Weights of a small transformer language model: width 224, 564M tokens.
MLP neurons of a small language model. Each row is named by its layer, matrix (up: input weights) and neuron, and shows model dimensions 16-79. Each number is 128 + 32 x the weight over its row's rms, rounded and kept within 0 to 255.
After each neuron's rows, "fires on" lists the tokens most often at its 100 highest values on Wikipedia text that the model never trained on.

L6.up418 [148 150 148  99 131 139 192  93  98 169 144 135 111 119 110 127 193  97 135 133 155 163 126 131 164 147 171  91  95 141 105  80 126 150 127 158 124 179 101 171 140  98 164 110   0 102 104 104  79 117 132  93 152 136 136 153 155 118  43 115 146 101 119 167]
fires on: "and ", ", ", "ly ", "sp", "of "

L2.up825 [117 155 150 136  87 105 118 104 124  98 103 123 146  91 109  90 255 146  68 174 155  88 107 146 137  90 135 129 127 117 117 104 116 133 119  77 172  94 102 126  91 118 197 140 149 123 120 129  84 113 129 198 161 132 152  96  75 124  64 122 109 168 120 188]
fires on: "Des", "ue ", "Grand ", "Tel", "Los ", "des"

L12.up597 [108 117 145 146 127  98 140 154  93 101 115 215 170 138  92 102 122 143 112 148 128 138 129 164 168 100 180 142 140 132 131 197 133 161  96 114 136 147 150 126 129 141 129 158 168 134 136  45 134 165  97 172  80 110 185 106  87  66 132 188 136 115 117 148]
fires on: "d", " ", "Candidate ", "ad", "dis", "m"

L6.up874 [ 41 101 195 171 140  93 152 126 158 141 136 179 139 112  97 132 123 126 132  72 181 112 171 150 106  94 149 109 109 179  88 162 126  95 156  78 149 179 160 172  74 146  94  88  90  15  83  98  69 140  93 111 108 121  87 171 136 115  82 180 168 137 115 155]
fires on: "n", "g", "med", "end", "ne", "ag"

L2.up744 [137  87 124 175 124 132 192 108 131 125  88 170  94 109  69  76 158 131  87 137 143 101 131 135 100 119 159 122 128  97 141 120 180  98 121 102  48 123  90 107 127 175 162 135 132 129 128 124 121 148 140 157  84 102 147 133  98 171 124 135 111  94  46 142]
fires on: ". "

L6.up63 [ 57 149 131 216 137 137 112  91 170 100  98 167 154  83  68 132  91 123 118  97 131  75 156 153 109 110 194 123  38 130  98 172  79 118 112 135 174  89  87 179  67 143  42 152  95 202  80 134  93 132 129 112 128  95 191 131 114  94 133 118 168 132 102  94]
fires on: "| ", "show", "tions "

L6.up300 [156  73 106  67  89 131 135 138 115  69 130 119 111  41  76  97 150 112  74 171 152  66 120 139  94  82 159 165 133 143  85  94 115  98  87  99 133  65 118 127 163 166 147 111 104  88 122 188 105  92 172 151 141  99 214  95 131 111  91 144 105 150 116 111]
fires on: "to ", "with ", ": "

L6.up395 [151  64 157 176 150 121  88 102 107 148 141 182 154 158  95 137  88 147 131 133 169 123 138 148 139 136 162 163 141 155 132 137 169 138 136 110  84 114 149 133 140 157 138 129  93 131 111  95 161  94 137  71  77  96 133  98 145 128  93 101  75 147  46 189]
fires on: "|", "\n", "| ", "ISBN ", ".", "0 "

L2.up97 [126 138 118 126 146 167 102  55 132 105 157 120  83  96 121  95 110 175 162 130  86 153 153 150 113 131 147 113 159 139 135 163 166  93 104 116 202 105 119 153 144 101 133  87 117 114 133 168 153 172 148 106  49 176 141 100 138 131  87 111 123 127  94 140]
fires on: "is", "don", "indic"

L6.up544 [ 64  71 169 172 138  80 170  78 121 104  66  98 141 113 140 165 124 210 166 114 103  91 179 156 112  89 174 106 129 193 123 167 159 103 114 176 107 130  67 115 151 142 129 113 166 128 149  67 151 113 138 106 111  78  72 107 150 140  61 109 193  55 140 145]
fires on: "it", "ers", "how"

L2.up110 [146 142 129 157 212 113  85  77  90  98 139 116  93 106 155  95 101  93 152  75 172 140  81 154 147 123 135  82 105 105  95 163 172 136 139 126  87  92 151 143  70 160 138 129  52 111 114 173 145 149 125 185 108 165 183 149 141 140  87 131 127 158 115 172]
fires on: "amb", "dep", "m", "lab", "Dep", "Fi"

L6.up625 [ 88 102 175 164 100 111 101 145 163 181 121 115 118 112 156  97 138 102 152 105 136 155 150 153 116 140 186 136  32 143  91 117 130 145 194 147 145 136 111 194 163 124 111 150 155 107 129  73 113  97 164 149  85 113 131 140  91 103  53 104  90 147 139 189]
fires on: "and ", ", ", "un", "or "

L12.up163 [114  93 175 152 155 135 134 133 111  83  97 138 119 153  86 136 167 121 133 119 127 119 126 149 109 108 115 178  89 117 132 100 154  82 103 161 159 127 120 163 107 137 188 109 173 138  74 127 148 174 100 106 127 146 165 196 106 172 101 179 136 119  86 142]
fires on: "Par", "Al", "'", "Con", "por", "ian "

L8.up320 [156 106 148 117  79 145 132 137 100 145  62 108 140 107 116  99 164 145 125  85 130 151 166 151 123 145  76 175 160 110  96 176 190 136 146 125 128 105 170 155 140 135 130 142 134 114  76  85 162 149 141 130 105 124 186 205 187 158 160 100  82 103 124 122]
fires on: "C", "or", "Mor", "in", "t"

L6.up97 [157 151  87  76 108 126 183 105  70 131 127 144  84 111  86 116 173  59 125 144 198  82  90 137 122 152 121 118 125  86 117 158 109 121  55 100  56 144 104  99 118  96 110 121  73 146  91 131 155 194 104 171 179 115 130  99 169  63 160 129 161 174 130  92]
fires on: "in ", "all ", "are ", "and ", "at ", "off "

L9.up576 [ 92 110 153 196 168  31 175  96  81 130  97 129 181 120 101 182 123 118 142 148 139 136 148 147 158  97 108 142 121 174 132 133  91 153  82 151 151 144 163  86 159 131  78 111  99 149  77  78 148 131 133 161 106 106  89 163 119 128 106 102 134 128 150 143]
fires on: "or", "it", "i", "mar", "and", "t "

L10.up488 [ 94 104  79 116 141 119 144 117 135 153  99 132 130  59  99 136 161 110 102 163 127 112 112 131 156 101 227 150 101 109  38 143 156 207 126 122 130 107 176 113 149 114 127 143 117  97  72 164  98 108 170 151 136  98 133  78 120  65 135 105 106 125 141  80]
fires on: "= ", "-", "\n", "bre", "ed ", "e"

L8.up838 [133  89 138 174 168 141 140 101 113 146 106 148 184 120 116 170  96 117 165 126 165  65 133 160  84 134 113 165 118 184  87 144 162 108 152 118 141  93  83 146 115 145 150 149 122  87  70  92 115 151 130 118  92 169  85 120 135  81  61 139  81 133 148  76]
fires on: "il", "ec", "b", "col", "gu"

L4.up789 [144 169 106 140  87 109 130  94 125 112 140 188 164 122 117 140 117 130 121 117 118 105 122 138 163 158 210 173 125 110 101 118 143 106 139 141 170 156 136 154  69 177 122 148  91  95  59  72 183 140 132 119 114  45 187 110  76  51  87  98  94  90 109 124]
fires on: "\n", ": ", "; ", "for ", "W"

L4.up642 [146 104  70 175  80 121 133 133 108 117  81 166  97 117 118  83 142  90 113 162  95  61  91 143  98 140 130  99 146 125 139 141 137 128  66  86  93 136 128 115 136 152 165 116 121 171 139 189  78 122 194 152 159 112 175 157  99 145 128 132  85  95 131 151]
fires on: "to ", "in ", "(", "and "

L9.up289 [152 110 115  78 142 143 115 130 150 137  97 122  64 117 130 162 111 131 105  91 129 164 110 134 146  95 143 156 128 188 124 140 113  88 100 124 130 138 144 165  78 138 151  88 127 148 157 131 118  65 164 119  98 112  78 149 191 159 162 146 120  68 113  77]
fires on: ":", "which ", "ys", "UTC", "ut", "she "

L9.up358 [138 153  61 133 184  44  65  99  82 136 118  77  66 117 176 162 155  94 117  84 111  53 172 131 113 118 160 170  64  96 132 206  74 138 137 161 130 157 126 169 149 155 106 148 112  97 132 133  89 130 133 112 133 101  82 145 152  72  87 159 119 105  78 116]
fires on: "i", "m", "r", "R", "of "

L11.up244 [132 141 143 116 156 129 145  58  88  91 121 158 115 155  87 155 113  79 139 159 101 123 126 144 141 136 128 132 139  88 118 148 100 123 133  75 135 117 125 147 136 106 182  42 133 123 123 117  95 179  93 142 102 137 165 124 103  71 160 170 137 143 130 165]
fires on: "v", "m", "r", "d"

L8.up627 [119 133  68 126 103 109 191 170 114 109  82 166 159 129 133 146 142 153 114  95  88 120 173 148 144 129 132 126 109 156  69 174 121 112 111  94 152 126  47 178  75 164 132  86 141 170 109 128  95 168 127 148 117 101  70 173  85  85 147 191 122 100  94 103]
fires on: "of ", "| ", "|", "for ", "to ", "ting "

L2.up164 [ 62 173  99  92 123 110 153 117  93  59 143 111 123 120  90 116 136  86 155 115 138 195 100 143 142 126 118 127  99 170  78 155  62 120  94 153 166 131  88 111  96 136 125  84 127 149 156 104 137 169  74 150 140 159 124 147 190 103  95 178  96 122 139 149]
fires on: "|", "| "

L4.up499 [132  74  82 129 123 104 160 112 137 137  69 133 134 168 102  79 176 115 111 186  91  59 111 130 125 115 185  94 128 151 119 130 119 164  90 166  86 164 106 124 131 152 111 152  82 148 119 187 106  99 125 117 135 103 134 125  82  98  67 137  84 125  56 105]
fires on: ". ", "born ", "W ", "Genus", "–", ") "

L11.up810 [109 138 127 125 159 148 107  98 136 102 134 150 146 117 108 127 182 129 117 195  67 176 125 138 153 107  87  60 160 142 118 142 138  86 106 112 110 155 153  91 127 200  80  97  65 132 113 144 142 153 144 116 145 133 163  96 135 130 116 108 119 188 163  86]
fires on: "k", "| "

L2.up591 [ 97 187 151 136 178 155  90  64  84  94 126  72  48 106  84  80 168 128 119 165 106  75 111 133 112 169 115 138 156  85  89 105 181 113 160 136 106 165 135 118 145 186  98 100  96 138 102  95  79 159 139 110 114  86 176 116 108 147  95 142 138 158 103 154]
fires on: "\n\n", "| "

L2.up654 [114  84 159 139  62 158 199  82 121  64 103 208 101 133 129 109 129 122  87 140 122  68 147 144  79 123 143 110 143 149 154 149 151  84 153 111  87 124 110 110 145 155  95 133 102 171  98 131 138 140 142 138 100  78 168  89  88 143 176 134 125 120  82 133]
fires on: "The ", ". ", "the ", "from ", "with "

L12.up655 [139 120  66 194 178 129 129 134 100 171 184  88  91  92  96 157 107 115 103  93 166 170 185 149 110 105 158 129 155 162 145 146 126 150  94 144 123  70 134 160 128 147 149  84  66  93  89 123  78 113  99 158 122  94 186 102 164 101 117 109 150 161 105  55]
fires on: "–", "| "

L2.up218 [144 134  95 117 138 172 109  89  81  98 113 148 116 118 109 139 143 114 157 104 121 132 164 112 105 135 106 112 111 112  67 133 109 159 107 129 135 110 170 103 107 161 110  69  91 146  53 119 122 190 119 161 174 141 141  64 132 108 145 133  95 181 129 201]
fires on: ": ", "| "

L4.up207 [151  80  98 123  78 104 122  75 140  98  94 180  78 137  91 114 130 124 155 136 128  68 128 140 140  84 174 172 157 172  72 130  92 113 114 118  69 127 121 132 129 178 171 146 103  82 114 124 113 237 147 164  72  99 168 137  79 140 145 121 123 114 124 177]
fires on: ". ", "im", "with "

L2.up448 [104 114 118 177 100 118  66 124 121 106 127 106 155  73  91 116 147 128 135 112  66  80 140 146 189  81 127  96 166 116 122 146 112  91 133 167 149 122 148 170 102 106 153 107 112 126 121 161 106 135 133 118 151 138 168 107 105 130 147  72 137 125 104 138]
fires on: "jec", "resul", "clud", "effec", "attemp", "chang"

L10.up668 [ 92 210 158  88 160 177 127 184 151 100 118 109  60  91 118  94 137  94  92 127 120  84 160 142 121  87 179 138 143 129 103 119 103 201 119 145 133 149 110  94  63 102 168 141 146 242 121 127 117 140 154 141 180 102 208 103 172 132 159 196  95 128 148 133]
fires on: "'", "==", "ack", ":"

L4.up476 [ 87  52 173 109 158 117  93 105 149 129 151 190  88 132 135 144 149  69 143 139 125  30 125 133 153 154 221  80  59 146 115 124 100 146 161 131 156 122 116 148 163 150 114 131 111 147  97 117  64 153 190 141  99 105 158  22  96 132 107 109  88 131 119 143]
fires on: "co", "and ", "to", "ate", "or ", "Co"

L9.up471 [ 81 184  89 100 136 123  93 113 121 146 109  84 144 134  76 148 135  88 116 124 132 170 164 136 127 143 168 106  90 134 131  95 114  85 153 140 130 148  87 105 122  95  84  74 132 230 120 122 147 184 111 100 149  79 135 111 105 118 162 127 145 184 162 156]
fires on: "|", "es", "es ", "e", "e ", "ed "

L6.up726 [ 55  84 142 105 129 108 181  50 107  96  86 106  79 119  51 114 131 160 124 190  89 144 135 150  66  69  92 133 154 160 159 197 117 162  69 111 104 103 136 146 173 143  92 123  86 195 115 137  81 167 166 119 114 102  97 163 159  85  94 120 130 145  68 128]
fires on: "1", "2", "0", "3", "4", "5"

L2.up854 [126 138 152  94 192 137 181 160 124  93 154 111  91 148  77  95 177 143 158 109 142  64 132 139 153 110 186  99 145 151 130 141 147 177 171 159  81 136 123 122 134 194  91 100 119 119 102 149 150  74  85 113 110 124 149 151 167  99 156 130 140  83 121 234]
fires on: "al", "als", "I ", "and", "ary"

L4.up637 [152 132  74 131 168 126  96 120  78  55 126 172  92  87 140 103 168 119 115 171 112 115 114 139 120 128 137 158 148 153 126  72  80 124  38 136 116 120  94 147  85 100 114 124 133  99  73 173 129 172 133 131 146 111 190 119 130 128 183 150  83 149 128 139]
fires on: ") ", "which ", "\" ", ": ", "who ", "with "

L8.up837 [137 117  68  75 152 118 149 146  40  93 174 182 108 160 134  69 156  88 125 150 185 149 116 136 162 103 110 153 121 113 144 124 106 132  84 124  62 158 110 127 134 105 147 137  71 151  90 129 124 196 131 241 148 123 143 134 166 125 159 126 116 153 117  99]
fires on: "in ", "on ", "ing ", "and ", "ond "

L6.up815 [103 154 135 219 162 110  78 137 147 157  89  80  30 137 173 143 120 130 115 116  93 147 116 135 172 129 157 169  86 105 156 180 160 142 137 129 184 142 131 151 153 136 115  90 118 110 110 110 175 143 119  92 115  84  87 157  85 115  48 117 119  87 125 136]
fires on: "of ", "other ", "("

L6.up327 [150 132 132  89 157 126 150  96 103 105 123 121 120 117  58 106 122 184  63 161 125 105 117 147 112 168 135 184 179  96 121 109 149 163 122 143 157 103  71 135 179 161  60 122 129 159  80 141 117 152 179  90 128  98 210  97 118 106 113 156  91 119  97 121]
fires on: ": ", "es", "f", "0", "pp"

L10.up444 [153 142 100 147 123  83 103 116  61 122 137 122 145 150 128 161 175 132  52 122 125 117 114 147 159 111 128  76 125 158 139 160 172 101 133 174  88  72  59 167 138 130 120  62 139 124  86 119 113  94 104 127  45 131 146 144 104 116  96 147 128 131 111 130]
fires on: "y", "am", "M", "O", "is", "om"

L4.up194 [111 147  76  35 114 176 169 102  72 161 148 152 110 111  87 112 119 102 110 183 184  88 120 131 115  90 140 169 125 115 127 142  97 115  39 155  73 125  66  71 133  94  95 119  86 186 108 149 136 142 121 166 186 110 144 138 183 122 149 135 138 115 147 108]
fires on: "on ", "a ", "as ", "is ", "and ", "to "

L9.up202 [142 133 142 119  94 137 126 138 151  79  74  82  95  50 100 137 191  77  86 177 126 151 119 120  97  97  93 131 145 144  88 145 120 100  90 169 163 122 104 123 155 147 146 140 118 160 138 135 118 138 117 143  97 123 196 196 125  88 118 141 148 160 120 139]
fires on: "as ", "s ", ". ", "1", "to ", "4"

L6.up639 [ 98 113 165 175 139 111 111 115 117  65 139 175  88 111 132 109 106 117 158  95 119 112 173 161 149 128 205 134 115 156  99 178  94 138 168 180 106 158 136 139  92 180 118  87 123 116 135  70 108 107 126 148 119  70 131 117 118 130  93 102  92  94 102 201]
fires on: "f", "F", "end", "fe", "se", "ne"

L4.up262 [149 107  90 125 120 123 172 127  77 173 137 135  88 124  93 121 140 110  93 204 171 112 100 147 123 134 122 148 129  92 103 141 118 117  81  95  95 166  80 102 122  41 127 108  87 194  85 149  99 140 200 114 183 142 162  90 153  80 149  81 107 137 135 147]
fires on: "on ", "in ", "at ", "as ", "by "

L10.up759 [100 111 131 114 158 126 133 150 142  84 113 138 100 128 124 126 162 136  97 139 108  75 124 145  80 104 137 152 103  98 133 138  87  92 124 184 127 131 184 133 117  83 145 197 180 152  76 153 104 129 170 100 154  95 147 166 150 141 143 185 106 156  94 149]
fires on: "'", "Jr", "1"

L2.up3 [115 159 101  90  97 135 103 144  97 100  86  99 126 148 141 123 165  94 114 139 165 138 118 140 127  89 138 121 156 196  99 130 145 118  98 206 130 158  82 124 163 165  89 127 136 157 131 162 133 145  54 104 144 120 160 158 146 110 157 153 113 182 122 142]
fires on: "vot", "some", "view", "Democr", "Jr", "essor "

L8.up787 [137 121  64 135 116 143 102 152 106 116 141 109 134 122 133  71 139 122 132  70 159 160 140 150 158 142 161 129 103 159 116  94  79  52 134 149  91  84 123 143 184 136  46 132 148 181  93  97  73 150 182 146 139 109 136 125 123 130 124 195 130 169 155 186]
fires on: "| ", "==", "and ", "e", "f", "|"

L2.up560 [158 131 116 157  83 136 117 101 126  65  62 180  83 119 105  41 231 133  32 129 132  95 133 145 108 128 155 111 122 112 101 123 119 151 131 127  90 131 133 144 139 164 162 142 101  96 143 116 103 113 111 127 136 141 186 107 101 140  61 143 113 100  86 185]
fires on: "Al", "Mus", "Des", "Em", "for ", "des"

L2.up826 [132 102  74 200 130  79  95  37 111  84  79 198 103 142 153 161 139  95  70 177  95  53 150 125  78 143 159 108 126 123 131 127 162 190 124 130 153 134 104 113 129 149 135 128 138 168 107 129  97 120 145 121  91  91 177 142 120 129 135  66  99 112  74 120]
fires on: ": ", "called ", "): "

L6.up489 [118 106 114 125 151 163 137 169 163 166 132 163 143 107 152 120  97 101 160 160 195 146 144 141 129 145 128  96  83  71  85  96 124 121 108 126 106 158 110 137 135 121  91  95  72 118 163 108  71 114  66 110 104 168 120 135 199 123 103 145 168 112 130 139]
fires on: "of ", "-", "/", "sq ", "and ", "long"

L6.up579 [125 123 109  84  58 115 145 116  92 151 112 104 119 136  59 100 113 138 141 140 161 114  78 140 137 183 127 147 155  87 107 131 113 107  80 108  61 106 104  91 127 117 100 104 155 182 134 145 154 127  90 126 151 110 127 170 191 108 207 113  87 178  71 122]
fires on: "on ", "its ", "ard ", "in ", "s "

L4.up844 [121  90  82  67 123 103 116 122  86 150  99 167 130 117 116 149 158 108  84 166 106 105 114 121 161 172 104 171 128  69 139  92 103 115 103 102  79 143 127  94 101  59 109 128 149 149 120 186  86 172 148 182 192 161 140 150 157 108 166 203  48 186  92 116]
fires on: "in ", "/ ", "\"", "'", "/", "s "

L2.up478 [165  84  64 128 134  98 146 139 109 134 158 120 113 148 113 144 190 131  81 142 122  51 135 157 124 138  86 137  92  85 168 154  97  92 134 178 140 140 157 144 116 178 128 125 100 129 109 168  90 134 126 114 103 139 134 142 120 123 135 123  95 128  70 143]
fires on: "' ", "'", "I ", "d ", "th ", "whose "

L6.up190 [115 126 158 119  76 107 184 151 170 117 134 164 103  68 155 127 133 145 106  96 106  84 123 135 132 157 125 145 119 164  79 110 120 135 107 133 155 112 117 185  95 120 129  88 104 142 113  98  79 188 176 152 158  46  75 104 142 132 108 139 100  94 106 143]
fires on: "| ", "to ", "in ", "since ", "by ", "ly "

L12.up364 [ 92 128 151 158 156  81  95 140 113 167 109 119 118 120 182 137 199 115 105  87 149 174 107 129 156 148 121 112  66 149 146  99 150 132 120 126 117 121 136 185 172 118 175  92  98 116  92 138 131  97 187 187 136 143 115  87 161 126  95 107  74 125 131 176]
fires on: "| ", ", ", "Cro", "and ", "United "

L11.up623 [121 217 136 125 147  73 107 120 128 185 149 140 136  98 100 127  95 124 177 108 158 136 160 125 149 110 168 159 134 114  98 144  86 143 108 111 136  89 164 159  98 149 119  89 105 101  66 122  72 161  81  75 144  89 109 163 124 162 111  98 106 140 112  82]
fires on: "| ", ", ", "–", "stone "

L8.up516 [141 182  86 164 120 127 130 116 147 161 109 155 147 131 107 131 116 163  80 133  91 170 132 136 122 105  60 149  99  63 111 125 149  80 142 170 135  41 138 142 152  93 104 170 145 188  99 131 128 178 180 119 156  99 131 141 124 137 157 126 127 130 110  72]
fires on: "'", "on", ".", "as ", "op", "es"

L6.up653 [120 154 115 104 132  99  99 118 141  21 125 123 148 109  21  96 165 153 149 127 147 115 149 138 121  86 204 192 134 135  91 149 113  93  96 146 123 128 131 140 136 142 159 116 151 181 106 186 157 142 152 182 115 146 161  77 183 105 126 109 112 130 100 152]
fires on: "s", "States", "s ", "as", "y "

L4.up552 [112 150 154 158 154  73 175 132 166 127 109  91 116 115 148  64 170 125  92  99  61 164 118 134 145  96 107 148  90  60 127 118 122 115 113 132 164 133 137 120 165 119  74 138 123 156 142  44 163 141 147 157 159 145  80 174 108  64  75 198 137 160 123 126]
fires on: "in ", "of ", "for ", ", ", "on ", "and "

L6.up536 [162 110  96 126 108 172  64 108  92 176  65 169 120 110 175 125 126  93 146 125 146 185 183 142 117 152 166  78 130 121 115 109 101 133 128 161 123 137 140 116 136  74  79  83  77 151 135  99 125 129  87 140  99 109 108 108 121 157 167 121 145 122 113 166]
fires on: "ic", ". ", "same ", "the ", "this ", "those "

L6.up78 [115 100 143 137  82 113  90 130  80  93  72 138 114  80  74 109 176 174 123 123  84 142 152 167 100  94  96 148 148  94 115 156 145 136 144 126 195  75 171  99  48 127 156 161 136 134  96  67  67 139 142 151 166 108 166 141 170 137 124 171 121 162 137 167]
fires on: "in", "ock", "ul", "ain", "inn", "ick"

L6.up252 [ 88 123  98 167 119 118 136 116 143  91 130 147 173 105 121 106 136 188 151  64 188  60 143 133 197  83 155 154 100 131  58 117 103 161 124 141 113  60 104 227  70 119 128  84  87 194  71 101  79 140 188 108 171  76 108 118  89 113 112 140 131 140 141 123]
fires on: "| ", "% ", "ore "

L12.up832 [141 123 120 109 131  85  78 149  90 121  47 142 120 133 154 126 151  97 153 137 193 127 120 151 149  81 112 146  92 136 109  66 106 112  85 204 146 167 154 130  64 159 136 110  76 118 133 160  85 193 148 173  94  97 135 126 143 142 149 127 158 164 117  75]
fires on: "K", "E", "ia ", "us ", "um "

L6.up735 [135 119  97 148 121 183 102 129 108  88 114 191  88  93 111 105 106 122 118 156  96 158 113 151 110 106 116 166 100 148  81 147 120  90  37  84 143  85 156 152  83 121 133 110  98  78  81 158 144 173 148 190 127 128 159 105 117 140 131 104  62 166 100 119]
fires on: "with ", "th", "for ", "by ", "to ", "ath"

L2.up391 [152 158  99 170 156  89  92 136 116 155 153 145  82  85 115  77 149 135 115 143 141  77 131 135 140  89 123 173  66 166 132 102  66  99 130 163  43  99 130  80 121 161 135 138 142 108 111  84  84 128 186 130 118  95 119 179  84 110  96 191 128 105 116 129]
fires on: "ro", "pre", "dro", "pro", "Pro", "stri"

L2.up181 [118  80  94 189 156  70  87  80  55 146  95 143 100 109 119  82 174  82 126 158 107 149 153 136 172  81 155 112 143 100  95 166 168 109 141 116  73 109 116 154 129 147 149  99 126 189  85 133 136 121 135 162 118 133 158 133  72 163 143 111 161 135  76 155]
fires on: "cap", "occ", "cul", "pl", "irc", "rel"

L10.up309 [107 124  85 202 117 144 107 123 102 142 161 127 116  67 135 116 145 104  95  95 106 116 141 149 106  97 145 128  63 173  45  97  75 133 175 147 127 115 188  75 182 160 122 129 136  84  85 133 100 203 133 109  91 126 140 135 165  88 138 141 111 136 120 130]
fires on: "dr", "6", "fl", "po", "the", "d"

L2.up272 [149 146 102 161  84 147 111 138 109 125 120 115  65 111 144  65 131 170  84 118 122  97 132 145  99 134 162 167  95  81 156 156 147 130 119 108 165  89 156  98 177 116  55 162 114 118  95  54 122 128 161 123  77 117 169 105  82 103  97  85 131 109 138 177]
fires on: "dis", "Dis", "Home ", "against ", "of ", "\n\n"

L12.up871 [110 107 117 105 149 106 131 177 130 141 139 105 120 130  81 135 151 124 116 157 156 117 164 182 101 151 104 171 108 167 140 153  40 210 122 112  78 137 177 104 145 102 148  72 132 121  78  74  78 165 161  87 164 133 127 148 183 102  62 154  69 126 137 171]
fires on: "re", "inter", "under", "back", "over", "ound"

L2.up210 [141  99 159 180 101 186 191 105 106  74 151 137 130 115 119  98 147 126  68 145 185  88 125 131 127 127 122 118 146 120 143 134 131 138 148 129  85 135  72 135 124 165 145 138 111 102 112 135 124 191 176 137 119 115 171 105  82 159 130 112 112  91  55 158]
fires on: ". ", "not ", "and "

L2.up511 [128 164 169 135 116 101  88  68 110  71 140  68 139  61 124 107 122 175 177 115 113 142 160 167  68 117 187  76 167 186 106 182  75 202 129 107 137 113 112 130 160 122 140  87 134 122  96 103 150 136  93 118  81 163 162  67 132 125  67 116 112  92 146 149]
fires on: "and", "is", "str", "do", "g", "ard"

L2.up103 [ 91 100 123  77 148  66 161 105 103 128 117 115 112 120  68 164 124  73 181 115 128 164 119 138 152 133 160  94  53 194 106 130  95  92 159  96 154  91 168  71 115 135 191  77 143 118 146  23 117 154 111 154 118 146 133  99 125 102  95 160  85 133 112 132]
fires on: "sub", "elec", "Sub", "| ", "\n", "Pre"

L2.up221 [144 142  93 103  67 160 137 154 169 157 149 106 122 115 134 117 135 162 112  69  80 146 149 151 116  96  99 167  83 130 163 105 108 100 163 177 132 115 149 122 153 170 150 118 127  74  93  56 114 131 169 165 154 133 134 151 107 112  50 155 134 130 144 102]
fires on: "con", "ro", "bre", "pre", "bro"

L10.up378 [138 114 150 187 171 128 136 130 123 138 135 113  85 140 151  80  88 133 139 134 192 131 156 131 104 150 126 108 132 120 119 159 132 108 131 152 158 105 164 173 151 139 125 156  99 124 157 137 163 117 196 116 103 124  93 158 163  94 140 133  87 144  57  97]
fires on: "–", "| ", "/ ", "id", "\n"

L2.up486 [114 120 120 162 120  94 191  96  84  64 153 172  76 133 142 142 106 132  83 153  95  91 162 131  66 145 135  87 180 122 106 112 142 136 156 152 178 156  77 147 121 169  52 139 102  97  93 123 149 132 126 130 150  68 130 139  85 127 133  92 104 119  75 171]
fires on: "of ", ": ", "J", "f ", "de ", "j"

L2.up875 [107 183 143 144 182 119 153  77  37  74  65 136 135 108  83 114 164 104  87  77  69 107 115 146 116 114  72 100  98 165  85 135 107 131  69 106 132  95 149 116  64 181  84 113 117 146  67 144  79 138 165 147 119 123 154 116 158 130 126 135 165 129 102  86]
fires on: "inc", "| ", "Inc", "Sh", "Dec"

L2.up60 [120 145 110 193 118 141 154 126 158  84 143  97 159 109 127  99 123 153  73 108  46  39 137 142  83 130 196 116 136  92  86 113 195 128 161 171 137 144 117 160 158 128 101 119 119  72  71 145 137 124 131 105 120 108 152 130  78  77 135  54 113 100  54 139]
fires on: "'", "pp", ": "